Weights of a small transformer language model: learned positions.
MLP neurons of a small language model. Each row is named by its layer, matrix (up: input weights) and neuron, and shows model dimensions 0-191. Each number is 128 + 24 x the weight over its row's rms, rounded and kept within 0 to 255. Numbers have three digits each.
After each neuron's rows, "fires on" lists the tokens most often at its 100 highest values on Wikipedia text that the model never trained on.

L3.up246:159115124082093113116178127164136131162111147117124114161114133103118147106110133104115131126130113121125087130161145160117125117110135148099137143178104117139118111109100115122097096099108143108090097086152125165146131076138134054147120130117164126120122091171109135140176120115132112105135155118151125145116142152128124136142132161124156117082123151112145166142115094121117162090141110136083100107123114152126113082143127141155094128114104107096087128180122142135160115124156128150123167146078128113143153125099234094105146137149108150156137146148101121130125139146098140141
fires on: "a ", "an ", "is", "ext", "ov"

L9.up384:077183126135141141143130153130107162107120140137111109091164113144112146107177104146148149148134103199149116114100166121127122146091129135130126149161139138123071110134119170121147105108143136161119105105122124138155163131091114140145160098165056089126115132100127120185124128178135116152123121100124140121127138120134159131095120112110147104084152133154173123117162145156133127112151124139115144136106135128115144139122159147103143135082139130133149133119150131121151148108150097118109106137114110122122117121158121108078105107151123087093150074178126150127149139115109143176
fires on: ".", "ib", "8", "Species", "ist", "en"

L2.up14:075177169160135153154140151152100147141102101090123133121165115092130122138113143132111125149143111126108142161117103101125117145091183100136133164162136114115159158174140143104091156122112075133121137135125109187111106178116139140120151112114153107143143103102132107125124199091125153106118118075149087150127099104154166121134115176103091118142120089122152121128115100137111116111104144100125141132140196133142135135131128163144140150127109131147127116114056125123139119130142121153140138165141173127137125143169063121132176148087158140133068121145107142133165140152121104135
fires on: "==", "go", "appear", "Prem", "score "

L7.up846:121141116120109143111103121104133125137126106116137092119153105121114061120161097145107142099116109152153073183136107096125096091084126122112111146128140101143163122131148145108160089126122109170121168116123111119135113125101129149147097106137175094152115135124149125146121157123116162142124119166133097102101093141150097092123114135152103126152146131174137156142144116151132147155121136159133153175128108099168107116122165151099126144072180130085101118149104124116100124104123099101147154144090160082133145109126143154109104094077123165143156150145134120190124142131141161124
fires on: "s", "S", "Released", "time", "Label"

L2.up179:131168140137152155120154096100112088127137104224131080109182159126127141137140132132111118059149079133124160124157137115128158137126111127114126138122130110127166129152104146144157134155104124146099133136126151165096150108112146111119124138131094167150150105169119127104125054124085095157138133139136118158151172118106117133083122123126148118134110104157125130125112141145138110129076104096108077138134107151166140141154117081159149105142118103146137087129121102087138119148122128089147136118135151141102133125088107111130124125146140080133161091072136130133117127130143123136
fires on: "ig", "ari", "^{", "gener", "or "

L3.up193:101129085110135173130128111131096143123111145102167085152142147120119143137112147095152109132135149155152148108108145118109148107167148067119140152150131133100122116135116103096117144148107125129129136158111113109108157134107124111113117131124134147160161139121137153125059135103123149110185135115132134158150093166113116113162148143140076107159125160119117138159119132153103176086135063132120135177107159179135140143120153125095107136119076129140119083126161140131124160102121154147140113157153124113108133110118181131171136148120110145168133139122137135122158103055138106165
fires on: "par", "b", "Gl", "amb", "Bar"

L2.up480:152128141159142114119108134151162133147137137096149138122144140121157140100120128103132110115139136114101113107158132118089148122123126110114166136173132143130114123097154122112164139172104143141160145156183126105177119095134134099162174178141130132069145103091169133109121122111104107133126119153134141115130138095132142123175184135120108210135095112151152140077141110140147114119111141112111159134116162136086125113134158163109102145061110101115156114148083110087163117126127111142152133136096079126121167124148105120109132178119122149086124097130140097155124163142110144127
fires on: "-", "–", "t ", "ic ", "ted "

L9.up68:144146138146150090101137117181156152158160161144105134078098159094110122088139135087129170104149152116177120102137117096113141075122148109097089143124126175113129100165146151149105117158119074158127106127169129131148141125122099119162135127121147131159143100159134177141155114106144096146151143092152161125113151120125104095098110121122099102117157155154130108169158131171098134136163126172160076147119125134164153105140120116104105128136106078148125147131128144124142127111127105158113090163141129110146135145158077080091113157119092171153127112112135096075145137096140132112
fires on: "int", "Tr", "tr", "ext", "ut"

L7.up628:127142102123128107131123135109092124157098147121116138114117129112132135116092111111185115165127185103192109125129122157140142139058137107157126141117105148121146100137118134139136137128133123088128092095104109113123133159121125110137070151183135160113088102114141149107151144103137127130122140139136173097146140110143187105091137140106132112117142118086114131122165116160102146135097117153144115136106124149143155110139119096123115101147118135165124169105096126133087097142148144126122106106146161097157145155104114118123123068168163130144091144144092178131089106123108139141
fires on: ", ", "ar", "er", "or", "8 ", "known "

L2.up929:110124175118163135160130141170104119142129180124108142128145127123147114116146107089095066135135126158148148145133133117159080148157070090121143067152146093108126130133116129143112122145110131142123133097151141114132155125102110125112117124161160171159120129121098135130136136095123144131140113152105152077112136125132093151096100095117126122124161086144156130115149137154110126081103134103130107081112144117120136122123137165169088159107098155124124120137170136104133170072135087136127128137115130106131097091110165120128113151092107129107101168160139144132143136155149117122
fires on: "fr", "Pl", "Ap", "In "

L3.up633:148127107125139137099149142119180103119159132132133095140134101112114111138164124151124155097104112133115125140138130152121131147063137129161112145141129091163169151137084118085120133177133124104150160124135153160129169149127172104147085136108125086143094143151128158113112177159142122130110098136139160112144135157112088109128167147088125128128135093114132155156181098161105123177155147128117100110090122165123125154137118104114137140106144144100105135131099173129116158141105127132135194152095140106158131098124075122140121156100132150152122127130114133115147124093152112094
fires on: "func", "oc", "inc", "Preceded ", "struc", "unc"

L9.up99:140161157129118114087103115132134137122109111103078126113136144127123126142146122158139145200103129099141123110113132122109126119139130174119142169163127146155113095125161152127110098096134157128122134151110126131142163118109130135122095157146147122113125138149097120130123106109131085156140097126133138077093131116104133126126098141098153174123116078102116089160136163132200097146119169071156131122160095195126148121154172093133125114114098093111117176107112119153109111161123145130148134174147119119115139097147129133189139120105162155113120095108144119144143090118157112139
fires on: ":", ".", "ist", "| "

L9.up521:084088120139093121104111137173127117125117132124117158154163136115124157170138141118127097086115150108125098137155083144150130169157120131111114136104115132155091123115147101169109123116085133160155086116100098093116152103151147155143129076152155089152083122154120091118133153108118115091107155117111159135166150116143116098124161142138120116122107133136117157148114130141135130174138156095142111141113094127125102107154142124133130126112165094139197132131119155130119183136087120163095165107118100130118120136097122158156148135130106134130166121117066113111192133098130129137
fires on: "er", "s", "al", "-", "ch", "ber"

L3.up632:111105130046125135139102165134130119150113162083143146145098124103069138136147135107091069145125117108131171152153120110128114139087146141105109152111094141077130124100081132143157080165128148125167132159121118137170102159145115099099146103148125147141164114157140156131150125134109135110098089115116158118126118108143102099120137156088134107136136096123118123146128159116119148114110131113142113164133135098141149111166133115154137160142105133125123147112159157123098132149129121081182102128116152136129082094134112111153103184173167088139097148143154136160113120091106147144
fires on: "\n"

L3.up649:134155158175130126082115141135107107168156131081148147147123087176149124160115171105098104118112092164117160142085089092158083132114146150140104114098125127117143115112135169128101148146118152083155089151098158090099090128102143134149132152105134121148109143117119107121152163143110127117097114154129119113169132139138104122152157178163169144151148161116134092147141112136132123111082147112144171121104120148149143137124153158123131086125114079133125156116150107137108111135145125128133108133154124138132086168141126099144106130068133112141126148136126137089168134119129115126
fires on: "s", "fr", "comp", "gr"

L2.up957:117162132084127111164119136147148098135161100131119142119102154158082135129102093129090139075120139153134122140113108105098115130130115118175126141158139127119145173159118086109141077159140110109150125122159130158140129154075133116109113120091122120171162089126115116087132151138109108113107117119120159145115202160140154111169139148128134135099107107122175138079095103138128126100131132108108143114110135133124125143154130141149130115089161120109120116113141094126130085117104088110139154127096102105105130125127140136091123134121140169123123130161140166120155123163133125153
fires on: "3", "2", "sub", "ation", "coun", "success"

L2.up699:136166129114131075110104108132110157135128098142178125091135122157136113139149139156112108116143146148105114107156113109137117103130136109145090130108109124134157117132143123128112130166100145097126134096115121155150135104150156111113129118125115117128186122135125161156163145114097139081075136069140118097114113122135085140115139133175157127129101097113104118115137110159142110124112115109163098166115123189105123103170109148120130130122113116132138138154180121159118141134172133060135132131126074128117139110124142099118137113163142055095106122174175107178064146151113157101
fires on: "(", "; ", ":", "$", ".", "\""

L4.up321:106162124121158141120106143119150169161103128120150140121135146151157119135144122119099111161133121122105115092107139152121139121154121131113121131125188101163161103126140143131154152146087101136143091126061140140178087136124170125102114148120107183152160116164136118150128061128146142138140123108151142135167148130163139111110141107114098140164134114162127109107110116158181095103166092124172161104115138086137133151154140142103112172145137113132161096097158125122126149121122147104127113114154174142109126102120122130146124100130148147105126129152136123097129046123115120093
fires on: "\"", "to ", "'", "this ", "out ", "from "

L7.up816:158116137102117082137144132120134159166139116158155089138087147101085122113126164120083130123096141143182168165121114170092113098121175129087137165141107158103157126104120180114139103141157157094136127151145132131145149137106130116116172145122124151149194070134147114157133127111080112130147167109138170125130100135129135125170092113109132118149157114143137129113137099122105053122158093127153113095118138093122135125139144152144164180139121162127090123158131122130131104129134099114127151113118152120085075126108102123120143114145131109158092094122111136073106128097097095138
fires on: "\n", "ig", "an", "P", "h"

L4.up317:141129116103119155061102075118113102141096159099097106125161122124135127123106153131115094130199113154146124128168152189159156139120145107153154088107084126125144149131146175128079103161140168112106155099109124151148143112103115088152138112126118153131153169167094117132101142104146116125150127095118098095164171095155084134106114165119137111106146143171138132129158163132088142109146101164165101158127113093088095077128140137150107161137124108116126113129135117113099183121154153118113146102159109115095157119129126142135140110146143124075131155127112128124189168131115104130
fires on: "od", "; ", "ud", "ik", "og", "cell"

L4.up471:135149160082148119176123145114139154116116087106082123114115091134154145147124113081126146152125110097118137113101120129127134156113132164173136149135113155078125101112095112088154087138116143148147180078140144121139123130143107081133097131134093117129111131132171171124117139123126129141151158137163125153138132103133124155129163128084152096127155149144121168167107160110125132112155130184141132102095077125103134139179138111116150147134123153158128136131142109164157122151117082108159173140100120098177126167091138149155132148160147107175125096150141143161124112132118156123
fires on: "s ", "ts ", "ics", "ties", "ics "

L4.up443:085075100136169155130142134140106142176131124118125166123142108112171127151137134128116115173104202141148135118118096125124132155105090077130122078133170162094129156121125120158127140089093126121125094103114131125143109130147149177150119131142105151108155116125102103123107129144132163110130112112131104115162159199148128110156123134076105138167132118135132125109102106119159145140094147126114115087130127081107173141095125105113098113121126169097101124127114124128100100127119115138115118147153165175131119100163147158129114091149134134109141115164102140129056139144154118139
fires on: "-", "–", "/"

L2.up386:137105114088111105101146123117142127147130121111114116141135164117100153136129142155147139135124136154146159142150117133128112144133114101139113127123093106137110201131117112104134090123115100148169106128123159121118144091101135120170142117092112183119123146087122128160160115100145144123117142132128125147091169189122144128112083072166112174126117162109142115112163135096116132127106085090090113121123094100169142164106092114115140110131139111115093131075093127124112086151122160096152122121186125116120092118106131127070168121116163168110114073124144128099107110139122131136
fires on: ") ", "com", "comb", "(", "the ", ")"

L3.up881:110083135052131135071085164106110138125099117126127152094085131115150122159129118132060114132116148155116145185127117130093104129142127117130068141148119138087128134079139150097141109150105124123180129141163129122144157138116108122140158149149153106103125137135145128139100117136094107135115133106114120135143135141153134142123124101117147142112093150106191148105107120151122149120094134144154111174151110164161119103094131093138076157112160128116120159126143133140162087118130144090158155131114105088125139107150147121173152151157112128143128154153103139127156110123154146122
fires on: "\n\n", "\n", "/", ";", "ating "

L4.up831:110110126132135117147162149121119153146157090152104150161147119134126132145092102121151100155146114111140137122153144099084125133113084148139107160078094150145151139104147101137106112128101151086136076079159111129123147111127120121110176090130146149107111130101148118139094126149148143134145108144100133125099105176123119112139083102151131116165178171113119092155136121101118126135135108139076116114141127069094143124086105174143174101127139130162140129159092105157142115151073124109126152197112126104094131140142176144134115149178147164093114094159140175135122126115168142147
fires on: "at", "electr", "tain", "band", "ail"

L7.up244:152170134119174113148145093110165120128151126135141166114156150147124103142124100150133122155129113117126132123094105129157139153101103119118096160122123132109134086122129124146141122084102117088092155090102159153128144129143118127128143133132118175110105129126128151135094105090142095138119175097101124114131093126168118125105121167118124120122120142121101139108118164180088187136134135104098114166102125140095152177149113123121121148119176147157122174135122102148149071138105106137110103093161079140126159124147135139129115109128154111157140115105105120117149151128129100133
fires on: "===", "(", "=", "es", "of ", "=="

L3.up425:152156143091133141141159166137153100131114151149166143127132087167152123155139121143172083139142115110153124095113153103167123146141144103102110127077148171139124112073102174114091138093092180117130169107117105159138117126126110119128138162162128159139141140086130141145129145081081114123158120146140105147130113145141131118150088147126142160147148094178130139133120102099090130129138164089107093163144117128127112093134123135154137156152120093137132094182091110136160128140103128105098124101113117120157126133146079084161109159111101149123140102165110127135124123138130158153
fires on: "cap", "Cap", "amp", "p", "ap", "op"

L4.up87:158125123102135105081118164132148166136133120129152139137138119121120155117089135097136105128133118159131134093150172157147141135097090098118115132131129155144129128133148186182161128090149138114124150103072099109165142138082119159139135114118113164167152112136128157097094121126148167147153124136138106155165142137147123099201116140144134185129086115111087103096128117135154141107134144154125117116107119140124165119156144076161151098142096149169125118125098099126145132110098124111116143134161112096122127099134139146115117087120104107127140106147155122101095130143095128112
fires on: "b", "B", "New "

L2.up49:145129147133174134140134104110150122139118140161100117101190137130118120140096155093155127118177099153119144080161112132154146113083179109110138078138128109154142111159094121097157118126095108156141160128191123135132148184133130138129127128138102115118118082097098127143139135142121152152154111145130114168122104103078120140178141108162091157133158120146175141124148099133169143177088118112086090176154147130190153107117144147101120160126142125126154134135111148116095109131129105069149128090131138118152151140085099138143145110126129078125152093145154147102107119116126132161
fires on: "li", "di", "^{", "play", "Com", "ig"

L2.up696:164118117104157129129128134146140136145114163103119125102121158170124131091139100115147105103127092150141177154141156146096115128123161148126140148130097146124137099107140132119084106091152138127149153109148091143102104178108175079158171154140132117144136148094073131158165119142105166115092130144095121098122113144175081118115123136136101168100112155157127109101175128097113115147091113124110130093109125103155157116147133144133168118088154131100100133111149105139109114125132107130161154145154121113112152114110151154117152120116172129123070139130139106150129142116131127120
fires on: "(", "–", "– "

L2.up574:118166134119154132134100138140135153129071119130124116114159119075143199126130090122169157099131128130120148150155094097174094116126153086140090176130124127171145114129135135106099158077148125144121123141133133159149154143123146111130109113126138140136140154096099129124163122139116136102113101136094149066091120145087153135129088130120170138179106117149201156058143079126097114116106139123132145147111152123123147160132117197120128126105113146110118131126103137123136090106128148127137124094127109155119132136146185079104125139120152112141105116138137125121164134146132156130
fires on: "de", "tri", "De"

L3.up226:131154143138139118151130108124111137129150119140154112103132091113160126104126124130139147136171108137078136146103121103088103142161138148115150182121094192105138145119143119139158109123065137109128122083107121130106092139108128122136128158117119174145130149133181107108116073146122153167123126104120129112182098092160137127096133134140122103127160139100131157131095120153100123139095125126160090141119116121130102115145130148113191157141113106078126127160117097120141117096155192131147119088150127155143086157148135163078095138160104131137149126138180099112140141104144093093
fires on: "Pro", "Vol", "num", "iev", "pro", "Con"

L9.up647:087100101149146100085157102123118146127126088144136151086153099148162170144107135095167165088132115126148141114131123096118116132105087117112120140119130136108119141158099102154121139163112142109148137168110114119137150126149133117123136142080113121156113116157136105118135146143120175153133116108118101128107135091148151121112158178113117114119122127108100137118102140122137086112155152138176136148102122155085125134177139101108100167116197147129148119129120170084113126090099127167178136116123121169143136107133154162138134164151126121157114138167135137120157139088128124108
fires on: "o", "Har", "er", "e", "ir", "al"

L2.up351:157112131133166160130142110104109133158173117148112118145161124104108135104098168126123113136126112135124122093106151150114139137117087133121146144082106154145107169165195129134133099125125090157122093144144099127155105154118156123111123089123149098108154056128161110155102148138138150124167105146127142129132124135106141110101100101123145116097103172137140160169107159173155152123129158084136140151158124135144117104109144111111109172124119133098098135102135149148134117137109147095140114163129114155109117087131144151092125116126133135091131142137093097134141162143125100143
fires on: "par", "mon", "pat"

L3.up914:099104153111117126130150134118131110100121104121153136115137115140109106141151138127120143142126157126135132138145147120168100127124134102145095131095115107181097164101146150128131108122123083146164125139114128138183129117134106150117136112133114171142145133117099161096196069122071180140112132158118120149153148134109150135135085140129142140140141122201089147123121149160130126057159157104156121100090168153106101087110132132123122139148109117141120118130116112117124158115117106097119112113140175165076132118133119118125174116153144124146072157150104122135142115122112136163
fires on: "'", "\"", "with ", "life", ": "

L3.up384:157159076133170097136167150102133090125121123065126142084164096156090131085117119123160119138128115122101159171125172117145164136088115159114133156135130140140149151130128179126127130102106141127123132122082078146114097159140127137143178094125154138145170122115133116105108176129138147135084102114123091099129084164114097114112144127141110139157106150155099127080149128126101109089101166096098169141130117110083133127152124143102168143152098130111109119158156114127119086159140132118095109171150148095134087099132128135128104140110157169135127099129102114113154135104123117116
fires on: "–", "% ", "Cup", "17", "Cup ", "13"

L3.up791:170156153118086119130104138105083130141113122119141095125145119133144141144161135140132136151097159113121169142099129126149145140135130109145121095117167156112158122173127151105138100121102130080162120157158139151064141150100145116101130125085136114123131135105169140144130099123113097145062118120107118156090147110136127165121127157124144103164140104127144098109067081122090125133118139083140079119117140103150151139146127155155134117131122157168148122083124101109140129167134118130138154146089147112144151136102120149111153116132111153132098116113113111114171094161167119151
fires on: ",", "los", "made ", "jec", "pos", "go"

L3.up300:125121136115143109135132118128128127103182136148122137127115130105107125139121099125130101128119156106159078139151152078083137144114152140151159124102136149136144155117137120135120126138088118087099125143149110130157137118126141139084157124130101109105127098134135103181090155116098112110117097100126135177146113098144134079206147120147148121122112094098154133130138153137178135094100136128129181134210083125149170125120118116117088097105111146114117094135109127172131077095126090110098111164076098150084151109146116155168119131117124163080120098155135115130160139160107143141
fires on: "of ", "/ ", "et "

L9.up685:139120121085189102134156124110126135158147148110136181127093133135126137102110092104117102132148116106147100149180140164170115167113125137110104115116150134120148077137129139183162139096127168087157140142122076129141147154094106136115129116129132145160179149137101108139113125103124120134164119162134169123147105183138081106146119141140121133148165098164109151143144127123068128113114122127167110099142113114147154165115102119162111100104084096174096144140113104137126114118099143098082136115113140149159097155154115120086134109123140144110154194136114169070108135170118094134
fires on: "p", "comp", "ar"

L4.up505:128110100158152075082148149102102123104153131109162126148122142117131135136174129092153099164121153113149121117104178159150110117116126109138142167159094113151106151145170168131120121180091124104071103129140166189138179142083131102129161136150083132156131092146117091115138133146121117148107129132137090091191108107091116118121118157125126144111117153121154117118123149128093117098144122136120104124129112132099089129116139119153096122118109127121111152155134103121154126127137149132112091150148116107116112135096135145105094084172149110107179132155113123125140121073071147154
fires on: "od", "Az", "ib"

L3.up184:141208109146153141130079126164097112176155169139121150115132124144097069090122114130135095118121103165164129160081130112122167146148089160131140138177148102116164155115126164105085147129129140146113149107104160073118099160105141120148099129134105090157130164137142105158110101116099121159089112162119105105114138142124080084147136116149114099145144126125137138131127123118168094117103078133106135133126140100167180136137147130111111126073085119158156172157128119097116127099117129134129127138103148141133122158096125133170113151142121154126113172132107120145158146106092148109
fires on: "fr", "br", "Released"

L4.up882:087145111155140141054144095115105134095158119151111151090128101114139140131128148109136156126153131128111109114141123120147154118122101160106160101081119115089151140177162169148105116152142176125122159114165122097090084136112113120110137160128115109147141115143127122142123145170107111127122115094123173145127116170145137116103128141151163101163144092142148164141145148082115105086157124123153130138117076134134160116137106159155140174118090151141117113135159135119115138130104128159167113148159100115121175117183145138140126111125116112112149117129137154102140124125113099126
fires on: "tic", "Mus", "c", "|", "=="

L9.up505:153174123170090138127154118101107089132131154092095175128139095106100176135145139158108180144144159103111139136147108113127130063085140120118127109168135178137069147111140120151121134138174115122117150142170107136149129126122132108139151096108091124106104123143092115126140122083134106138118136047132128148156122142152128157134126103098170159130131127147121091122116121105147163145110166162154143141098142126106105127133103150137107127122121135098093140107110142114095126160095114146121149124155109140098120099118119146150146092077147165133112161140149130124133130126188086164
fires on: ".", ":", "sc", "| "

L4.up196:112121151094102111124160134112090126118157110165128093147083088141149130135090116114139159117156093153151084138129120119132123126134174142137105112128114132143164111080134132137183141102121095165122120138140129095130109155165148141157110127113139120107096133151152097119119125142139125130127150145153116122137093115124130124144180118151152103147113173125105111127146136186147116125097149157130118180108147096129091137147114143094124139125117125151139127164111155139133152134129172145143174167161142116140185122091137136116160117144058103131132141159133130153089135140142186106
fires on: "= ", "born ", "As ", ": ", "According ", "ough "

L9.up230:106150104111143121115138164144126121133136158140123118117143118126154122139157140123103148117108159133126118141142138116143112087111124072121118113108105164143148135127108142121157148085118122127146122109132085111138115142119113130126144106052148182113129124137105077093152074133136114133132157102111123110150135147090077101112101123153161132132121115159140118123105088094131091108120124120129140081073136164128181185168137098122143137115097116114117115148110162130114127136077106169140090137173096127128114144083088111151105113137141152136127086130111134121127129185141126129
fires on: "of ", "===", "| ", ": ", "'", "-"

L4.up168:089137142125127131115123125144120141116165127140119100131116121099102130187174108163134164154159140096109135092099149131130120091123109051156121101144145166135106126167115123129121092146125141143098119130112106160154177131111142106146118163159103109118149144163154165148127140122125139132142107097111133138130130173131137134089111124132168147151147106113113133133160158144166146098139137145131147133117081143135118101130148069099111133106130139120102136127135149068119196098128156154107121117064156092103154151109147130130178136133118137121122126132096087117175153125088115124
fires on: "M", "U", "P", "B", "S", "C"

L7.up128:105126091095162118148109158149160181125090115138180122170118096103115116140109090172160083134145129132127117140110140124138110129132123146119105129090145105170117113139152144150133107101151094099137137142113080117120114125118163127127159092113154159118113123088110120125125130108141138136091135103096098122119135110139115120160159153108127084124146108161164121107114113153111126114141124141140157119137153119135167106156134155110074113106098182087118143153164148103161104118145147147099142096166125071125088099110137133109065105131134110144144133145158139100107119152078140120
fires on: "e", "B", "de", "er"

L3.up849:133062117139141156104134150133141161130121166167129142115147139096126123101097124103099140143128111115160117152150131131155126128100183122111140119202130108104169110110098121127149069155103164118099155145100149154112156102112126074136135155126132097102128105126132141132167135136136184122151121126156155139092185162134116136145125142145143126135125180161157120128123119171111146147124134130131111084152123175109118100136101096112108139137101130119093124138123116079124078113142073143125135117100116092157142142164166132136169163138141107159118109171117122113125162104106083118
fires on: "a ", "to ", "/ ", "an ", "as ", "ard "

L4.up454:183094082123077177122177157167107128146143112110146087157163128131094094126147128140148124124145164145135125115135149122141104146127112131166105122142129125143128152150127166150142092095132140138124181144168162152099164119136106096115116150154124112143156135139066109133132096130126104160082129127126102105157070123131108128165156091157177146144099171153108162132132155161127115123118128105134091139155109124152111107164157106138098123094122115173083134144130136099112150094172145132155119092142122108077118165111122114126166136139141120117129105146071107125119103071124115100
fires on: "th", "\\", "od", ".", "; ", "g"

L2.up193:121122141131165126134147151166182108132117175113136104160138144140132139126103162123058118115114127102097153128121125111183172100124152094107147118145114106169127089076146147111104129135110087164111145108161077124095103135118124121112142161163108115120122152113130166152124127171142111084142135141117100110098159128119134149130178121131125161176099094072135161114153113126127133117131121122155141123122117103128110140188155098133092178089123144111121123145088120094129094116153097114122121090128176131135122131106148132164139140133115161081129112131112113118108147131089153124
fires on: "–", "-"

L2.up159:070125141137130161148118148152120115147162144102117135104136158123144131123181102100152138131130125102098142093137139130142109148116130084131179130166125138119146127115097144153143132121096117105149162153088153147067111130106139098153119157094111127165184098117107139133130146158133108114119134141107140117143137089163135116111116150148135146074156119088129150143116100159125120105120114124178157103153141157151077156131115132168113175115133159127119119092139134147118116116116151118131162084085058149084115154113110152134157165115093083189139129135116114108115094141092130141
fires on: "app", "ate", "issu", "Dev", "ost"

L4.up905:173099143142119126138119120137126138135166141105093158113114139130157145161142122118117123122149143154130137144140098136112163099087134157160136116125112158172091096103131106113118114144124087162162141142182136122136129120126141148113133150167125142073085156098125101120140159107131102139114131125097170104130118130145116144141121129080123149130084150098170158151182126134110145126114141106134111132126102105094116114142119110161112119106164136123162139100154108097115145109093157147128110121122148110116115133125135148160119108165158113143130134162126076161175175129034096169
fires on: "-", "{", "ing ", "–"

L9.up631:117132121119148079122158188108103128147163120125123083143099137146149099083127130139130139135081140135146133129163175130097158114125133085108113165149122193126165137113178102149121149143103124143103159142136153113148126121132150086126138135117128150115131127090131106116102113154153108112126150092136109135106119154087138088151098105116168133201149136090140151106131164142109154113148138115145139116143153112118112137081153057081141144138163140119107139123095150162088122096092112111134138134110103150164114120110147134114138131117116186096109128163098151168135145168126096119
fires on: "of ", "B", "W"

L9.up562:123125083119138159130146103086139144106166127111140181130118126111126175117128149137113107139148162139100121114096138156172193144120087113126129144087158097089132117150129114115174120140154121149108148092134109086117099073113226143140151103154097127151145122123121155108102114135153106154122132126120112149095120171148096115161090145152103121099122137123147137146144072155130145126105098113148143101079129125142112107116132107105107133095112153133108136155130125117147128130155159097116123124140086122179118124107109130128125124162105148121161135094175132099144108144097130117
fires on: "B", "F", "f", "ref", "b"

L7.up208:126127120122158124085090113118111124125132126073148137129115155090132171130104113120129147159149107081159126136138100082155134189130109116169130070097115143131140097128160138114115149119111135095119106166146145122111137121145086166112161140130169187127118121129084080166151138128134108196148139171110106102167108178150100133190162126141130145150099134109112142134109099131109148115160101128143178101125082143120122106152120131100127095146144125154103106124154104131111116123111076153162170108137152176131116135098107132126115165119096126117117098094144092085126116149128133112
fires on: "d", "sur", "ar", "1 ", "a ", "our"

L7.up639:107132127109119126096122126143159167130165149135148095132200104112107144141114138097128136124103116145159112170120110126165148079104119154101159155112171121136158115163128090136115109031124112144150119128109097141126158125139129124120092149151123141138100101204114145128130127088108196125088109155117147147166163091111134132119137151097149134161161094143171136143108127111179147105126124122155145125124171136129141116144123092148137127150125101115093135121113111134128086154136072114095122134133160099093116137109110130092141117152151112146138145170117118129111105120098146116
fires on: "to ", "==", "===", "s", "in ", "is "

L3.up735:155133143167094111135155119156119124123119139116163126102174120120151143134136161092047136165142166151073120091148122160146107121142078103126150150119143143129131143133083132093111094163138170148108161101118162130118138141128158147151134141115117141131094149132138133119099131128121136122128119175126106135105138143135170160125132087172135115122147175101127102153116115126116122110081113120132178136124142161146130135131124130135121112130171127082095105102129147139099117140131129136193098105123124110148148084168153127110124101121141073117134137129116089144122144118149171130
fires on: "dep", "Qu", "ic", "Dep", "+ "

L9.up72:134137146128131147081091144164157124164116133115130121124153093076124137104117129082150133100153146128123156126129116130134138097131133099145159136123190130153141138148187151157120115161105151140127122153116112095123151130111086117129103136127201140142123114152155148123105114118122147160122088109128118095109146093176139140126128127108130147160117100096114152121122129140137168148094127109117115127161132128116190105162116090140119127150123166048141145154097108133125132121129123154075131144072168137131126113098112142122121138051137147168183125162145097131099099113155129097
fires on: "to ", "st", "| ", "in ", "rem"

L9.up533:122121139138131093122151143144128137125103135143121143130118125132133132113126075145104195101116145111169131150121099150102128111131132136153084121120104144144176158113110111151145104134127103119078099145122158147139169121170102132147128120117154160121124162148156172120147114139119105168120102091123149131096108109120118124130111133069128135099158141176119114140156156132083134115141124100085124118137118135142080084166145130157137143132126119172141134160137100142146151098102164141105159171118112170142126108189109105117102094153098143166093125129147134103114100151112107156
fires on: "For", "cont", "Mat", "at", "for", "coun"